config = dict(
    vocab_size=8192,
    norm='layernorm',
    attn_scale=0.177,
    tie_embeddings=False,
    init_std_qkv=0.0408,
    init_std_up=0.0408,
    beta1=0.9,
    decay_fraction=0.929,
    decay_shape='linear',
    final_lr_fraction=0.1,
    batch_tokens=[16384, 32768, 65536],
)
MLP neurons of a small language model. Each row is named by its layer, matrix (up: input weights; down: output weights) and neuron, and shows model dimensions 16-111. Each number is 500 + 25 x the weight over its row's rms, rounded and kept within 0 to 999. Numbers have three digits each.
Before each neuron's rows, "fires after" lists the tokens most often just before its 100 highest values on Wikipedia text that the model never trained on.

fires after: "1", "\n", "ed", ")"
L3.up466:544532460497503509489479501460467489486457537511498522468510482549517493470497508449500509459508540522502521509485466535576494476500519512514506483506487492456493486507506515507496524491515526514477529528508493487490535492524512475519479496547502555479535530531476485491474510490477523488
L3.down466:508457493529495512526516532516524485493478527490478489487512499489489448464503465481487508467537526543515550515494464499550499481496519495534483485540525461531520500526496504481483525478492533565470518501542478514492505471502514485523505508524538515496553510506480515489500497521503494495

fires after: "s", " B", "br", "w", "b", "p"
L5.up115:517489494507498468514517505523449482469471463497484511463508478527477545486520484476469527507512523484461530455496524501486481495472530491519488547517502525500496489520491468508515481491534480500479514466517534526503501474477500467475482500537507540528504531499483482517504495467486523495
L5.down115:500475539496514499527466476524496485499500520518495537529491483550504489539493479481493494510541489511509499489510503505500527508483518504496512460431508521529480484490505530488498503516498517470503445490461479468511502486490477472507517514503498509487489502447510490527497469495532465499

fires after: " ", "'", "s"
L9.up336:502481481467514518503488512500523554529475497510515515499498515499484484518509493470476495481529509515485568502490513507497525491493491524464499519525456466497519537467413451498499505528474531487485501492492503474495520535498488531497471512504439499448463521456514506511500475470515505492
L9.down336:482528500488488498508523511455530476479448499505488471482559499546500517474464466494515472500517535480517459498485469459495436497488465459477521484488505504503459477481519518493541493524498522557526517490499474533498492489505501492494493535538470475543503508493529529483553476470547486467

fires after: " ", "-", "s", "S", ".", "–"
L3.up753:501545490519479520537511538510482516480507504522494485488524448540460501533473483474491521517535516446525483496521481489523510525533485495468544495478491490479468513513448504503512489445481522546504490470523507474503514532430476557506473504527468520479471516508524487488525490492511486498
L3.down753:439471514537545500495521499498508492514484481512531505488508462487484481525461478507493518519478496478478471480496539532515512506485478528518497508502515520515534506489509483469528493519537499492547484507488561510492495524491477508473507544459434491538473555452488495507495491462482484496

fires after: " |", "-", " (", ";", " Mo", "|"
L3.up148:514483475478463497528477509542519486513451501516577513476439523513516492498517482468531546469512497534522483535490508505494532524496480518536505469502514491480507498499483466504503498532493499550464482530499550499526489533541498478480461422481545491517482506522488475476470487508447465459
L3.down148:508527486483437483500496500516502499487478517515517502493491483499495518535501504456530489474529517547503507486490493506499532487505491508471508505492488497501462507515487517482483523477492485503465496514531480461519483538517515491478468474448527476492520450523449477479537478510455497469

fires after: " ", " |", " E"
L4.up606:447485455504484507489532501510497480525526520502464493582506498502486506534543477482497546486497451493533492504495515490507520444549533503529513521481482493486496502474515495504524539481476526467511462524501539559526487478529455510486494510513556481489483525494492484510451515474510513507
L4.down606:517468482549513527484522475520511523489487503517457492532540520496544494501491489508518526530515450518524493492506507525503516501524498541495499528504490505512481503460529500505478508505465473518515460503514528534505488517556522487450528534482504476472490454481506467518516466486498502501

fires after: "9", " to", "°", "0", ","
L9.up444:481507524508474427482508525466493486513477495520519532492552501554496484484513505487513508515507503463495505526502497477484527483499485486500547536480518526533509503506463516519453519551504511531524530508509488513552518509486498531479518488539447476490483533478505469542489577483531533498
L9.down444:511468518522482495471457502464486514530489490495542510507529483485495530489532495533538521507508543496485499548497496564502519499503504502483504517499499517498520519494486502559494491487508494496488495464481440506513502463520563498511515472531504502520484513483504467508505500536444514489

fires after: "s", " such", ",", "\n"
L5.up354:474483466485523489507487483503453468508479474445515474468489564496520513525499530528519521517495497467516518468516503498459505488550503460519529478519478497520505443517496497506482495479561470466495465466516492546525553464462483504487487537501529505523508502542527483479537495516486489524
L5.down354:527499535518475516489460461477520491517506533490513483486537517491502458468522469546497546531500479479512486478520484475508526517513511473462514499537518465459531441493498489492481527533523490453477507499506458554545482519520527503487487481484494502481499486482491514486514529516507500491

fires after: " A", " Su", " B", " N"
L5.up100:526472512476479498500531452488474512472511493462586518504518479463506487441505487494510478481511444464502507466509489535497485479479457511469546542477529489528488527488531502530511477499498456461513525505499513482500540508517476485490504504492519533465513519501521518497434503490507483458
L5.down100:500460496475524517467513503449530476524462469511455542500477415497469458512526500477482485510545503500461492475515449498482469540520526525479493493468501487531523491531503514495525460493486530500513436508487458467516528515508466486491511519522458491503541467481506507494552462516482495488

fires after: " ", "s", " ["
L7.up491:455496494531485468467509513450506447497521480506537492523502483544519502539470503499476528544525527525482540525503507516491496450513520540498501506478474498447480509505476468459532526526498510499448515522495572491471489494498485532499491487478450545481497487510482499509554498450537510472
L7.down491:499507553534499497537511482473514485503498494529550489513486494484491508521449488521512502550480527496515533468483496531472509508489500490500465509424509463433496509501474481458519513515529521514545471495487501502466525486501490501534504474565499535516498475495513477534520537517527516489

fires after: "\n", "-", " re"
L5.up445:531530471492522512506465419461493488539466501491530463483483459467521484509488457488489478501472527475482497472471526475480530536512548524521471461471520494491509508495501472438497563514515522536518486541517514477490511529498489542526489527503499510503518507490495500461486518491497512461
L5.down445:472517499488495465492510535517460519499494483498471491483490505500497480489487480519487487482490459449494544533524506512518520441478520479505468550481458480465456490529463485480493493521477482501504497520524549500513543435466527522466484512516498450558532478552527491477496496482484532484

fires after: "\n", "0"
L4.up433:488475519514533525502453530453490529484516468487485490521497468530508503536521525523474506491511536522490525479554523546494511515489530504515483498520460459503505487480492524505493528516464519501483479489461504470480456482536487507507476495549495518507504493498498485504518509506492476530
L4.down433:541507501465475491500511528462539555502524470535486521497488490505484521465468528489479515486535511502505490515514468517498470519489491476500501459504472513523477527528521497500495505474492487524489452491480504500467481506495499503542474487523564531491514509483483502505532501516481516478

fires after: " ", " St", "W"
L4.up199:525502494448512484539519532518550477467480516481498555522518531466504546546488526462482571493536486495491506507509519525510532460522455518500492516502444510432501493457478492539523537487480496470486513470533496486530489482444508515489515542475501518487508521471488474527542518514468467458
L4.down199:484490495481507516514528502496531533499482510475523497500524434452473533551459516493501550548513496502519513522521496516437574507476495470511435519446445523477454515445484483508523477504519529509486513474518509474473497499501517478496495500507457514482507506463502487537495484508520497514

fires after: " B", "B", " b", "ob", "b"
L4.up609:527489490525473484505526489488475487523517463509500530475456507478483504546531475544486506516490487456462495472499538521485492501514480503499489516508507484493492476474513509520512511511528537513464530459517495505505525522472484510463547482477458509525493473555525482468521498516461508485
L4.down609:522522459496478523510507542483486512478517532492480538497529517455531515503475476485455487507494495507483503504488508519527491473487530500469465491434459492487546507477512465505487486497510492424476474491542541479500505508433472499509497497474514513507507488523495503539507527484499465539

fires after: " A", " Na", "A", " Sa", "a", " Al"
L5.up705:447465579510514475475505508510497497479477549508521468516478527509493454522502509498512488519493480547474496482535504506464506539520546508464499496508488509511476519552492514542513484538488494518498530490485490467535501504515486500533559512503524484515476510475525511492535506452465442500
L5.down705:486503509501532494546431497465491514481518470506532526529518456486520455482502524522473517492502530516530495512472486503501486495531511440477472477536498497495468513460529546450485472484490489513487489506461440518508477507492479481499500502493509537498418487507496543454487523514497451519

fires after: "P", " M", " O", " A", "M"
L3.up186:531505506503437458515555458528520485507488494493489503495481515524544528500500478512486479520476554478463488486492518488488475534466487532553488474478491514513473502516527486545524517493521520484491528536511529526504489501493436531492504471504496470474498489528541519485441510504498469513
L3.down186:481506471541516534456510471489481470528488546455493488553507484427472458515511456493456430537463505484516515502480500489482441513458500477486509522496465505484495511533509477507540523453459511522487539494516495523540518477490470471495551465506503490515514516480509510488479554478503467543

fires after: "D", "W", "K", " H", " W", " K"
L5.up614:500483493485493504504506535514457527498463475463515494479493518480541496458492498490546523516488517513450493512503441514495476457483484486542504495526500512484522455520507531459462483456519539478558524471467511532473490492524516524492514490492519506501505449521509472493481481518523519476
L5.down614:516478500558514498510482503501514472549500523452472499488498472475464505491522475444513531464481469505533475508498510535502535531509488504491466504462483518474469537509507529510466535498491476507485532484517465468496492461476449491470500485475505493494510532505530529517487492473476509502

fires after: " (", "/", " \"", "-", " "
L3.up726:464534486493469529499556482466489476528488432542481488483476504492512517496492541480548508540553492503521515493513555469476484507535489551521503545468474534491539491493476473512485505499500481522507506523495489495579538501472548518477535464531479494464484550543489504459514537508482486499
L3.down726:483528495505466527513471524463521476463534488497515466506499520483490522510501490476491527498517491499511526509493506481485485496502515526497486501494478497461532505506459467498495490425533514513505476484462510445529509496535545486525495499515474498489505499497484509516505503484511514524

fires after: " A", " D", "D", "A", "1"
L4.up444:525503529527451491475476513478482481523483484525475536505446525471511482500486488523458507493481457527494514528508535515550488529509503546483534501504487531511499523523504540509477544473532472464496520489486465503569495528475505530524504496508448525483502513506495480523514497516514499476
L4.down444:475504464500519474465498475546485498523522475480498510496497493464499478527461494495459495525484546495508547490495509523526542538539471478510499481518488535530498511485472483500473569484490506475592519506505515472500531546510429454499512478478493486503518472506504488508520534499482507527

fires after: " A", " T", " B", "B", " October", "1"
L5.up230:452526527472481482515536451513495494529507451489485502465437525496509482498486501484486535493533523509477449468488520505497508544476515541504498442501459540542490477481503465535443484527459513499514503499451468538483473497485503500509499452529535501491514532512510490490495496511481523524
L5.down230:463429509498492482457475486522540500507510468508528533532535488483451536555499487499492514524536516485524489544485483503477506493446487481482452500493478519547478499534533520470508479502525491469507503459531471437493483488537484465490527531465478469489491460468541509526533469493516464495

fires after: " A", " B", "B", "P", "S", " F"
L4.up543:492512524482482495499487478500467525512461493507507490511491457502536516488480483507499482549499474490489504480499520533500529484516476527476489537538502459506541465516439511509572491517517489448477546444492465488469466506501477522530515511514547494498464517520537511536486512500483502482
L4.down543:494453500484529500506482477505517500472497475513520525539505463517474503449482526478459490524495467507489478557484504452476526518475515517526444491535493522493501535508528571556500473487535493541502515468496422512512483557467493447514485478520500466483526533495497524508500533492501480493

fires after: " D", " K", "D", " medal", " Ar", " J"
L4.up415:478491467533504509504469496524497531496445462532513511465470494468509444483488485492547512473500535510544527475527491532461523505483527490484488471508470574483514460466522498511482519460508511506478492500484460543479491528496493481507550514496516544483447475511506503470505500492490494488
L4.down415:431533516507504447474457505519464517503489453523528543495496518522521511444511484508506538470464534525482480492481519488474509537511487491484481521508486520505468510516558450533502472538529522474488493459481512473486514513487475502465477505488512527453535496536500517497506487529517508478

fires after: " ", "–", " to"
L9.up279:488511508529532508468506481524460492485497503492508496502522489485469543472488502490476497494487491524499481486474540504535490494516472500467511530491516535503456483513529477494557481511565496465472450483502499519493509496532499543538518504487491513507433527559483501468496449512538498521
L9.down279:516533480506516524505512485478477494477485494500508503512515465511453561464491521556524480528489487535468525529486505540523485539524508506483477493502549488586534469491488500506486496489487509494534522479483503479476498554488510548518442484476469479478459511509549500533478524460519507524

fires after: " D", " B", "w", "B"
L7.up765:554466489496487449498540499523501484480485457496503507533470500498545484491548484524495486526504518482497502512491507495476499458468498494543496489515455481507479464485516550500501510503509502507515520515444504508493506486528487442507498441480494468500488564505532499457501505509508503479
L7.down765:495493491519471526510490529485486507513505520492460513511507551506542468518543490502472499521471529466545537493480480480514494473516491470488486477500521496472527517533542488513486466497487542527479501476515491509531544465548524490489519472442486503449566519506502517482499568462500465496

fires after: "s", "0", "es"
L4.up408:530516523497486535496460464515510522527493427513536533483510501531443466530521505495472537511452491501458472466470476442520567524522481502498501480475503489473547494515447528481513517521516476518476464486511509520499494483494476539519511501526483511502493489479510516478546547499540461467
L4.down408:510530497473479474491502516454550504493544534497493464476497532484494547459489482543482511448490507504503487523549482501484496481474486515555530573440475495485470488474533482521467501516512488503461558496483519513480496512495499504469495569483466481496522550519484512571510514482518470489

fires after: " ", "0", " a"
L5.up91:462532509466456516527476486509516499478527462490533502479510514492528532488491511463488495458502473483501537497511485510513544470500503480463494566467487510510478500458424471508485559472554525501470524493500525468501493466525484456460500461517485496511495481474516511498494495498520503519
L5.down91:507531501500448534498519452480486504517480536528491497457507525501504540528513513481507530537468500514509512505510485468479490540492538523498501534473499487474498525495477440524474508465531496468528535504525502485462495492483540499528476497495500477473519499551518504523442488535506531545

fires after: " ", "y"
L4.up656:514497503511508490494549456502537512500476530515507510503517441450519515516530523483514480500559470470517472519513546490481509495478477490458505493544500536553485469484476485521491512512490511517541513518518490511455549463492450513539540525479425476481517505540481537543468479492470494481
L4.down656:479503481548511505488455526512505518476535480426522495486475455432492528528516476489536464483490505478465452448517529487500464467517539537514526490486525483523511497478508492514521478496480500525505515470530485570541457490515515495510514555516503511531437483504483478539477488473516492506

fires after: " ", "1"
L9.up315:479443498518494502507496501496505443526522540518537484508481506545516515505481551457515517482483500480510491508457497498496489517550470507494503499515522487495484524459493485477525517485464492494482486453496459459509529471515508503543490518479544446517500499523517520476503545464473505500
L9.down315:528496547493480484528508498492509510499491471513502529471450547520482489474546539515527510506503561460485488471521495528509493479537461520492499501467481484502467501494500486506515464497529474484527427551489519504562471518462480535540484488515515517469485505508502525497495511489479482540

fires after: "–", "+"
L3.up545:555484460508469503466502501481488468471526481460482521490522488544487505499549512496504475459542540480477521493527477518515495495501479488468489518470437497459463491529547475500477501495501477513517490463455517487493504515496471433513491472484485527486530476506520469490487493471485473514
L3.down545:478489458502564507537489495487455497508468453493474525494476498530495462489491492515530474538476509522519486460494501542507504527487512508480485495492478489508497485521502509501477521503490521534535473483444496522465494470511482478463511504508523545528484477503497469452494469542475479522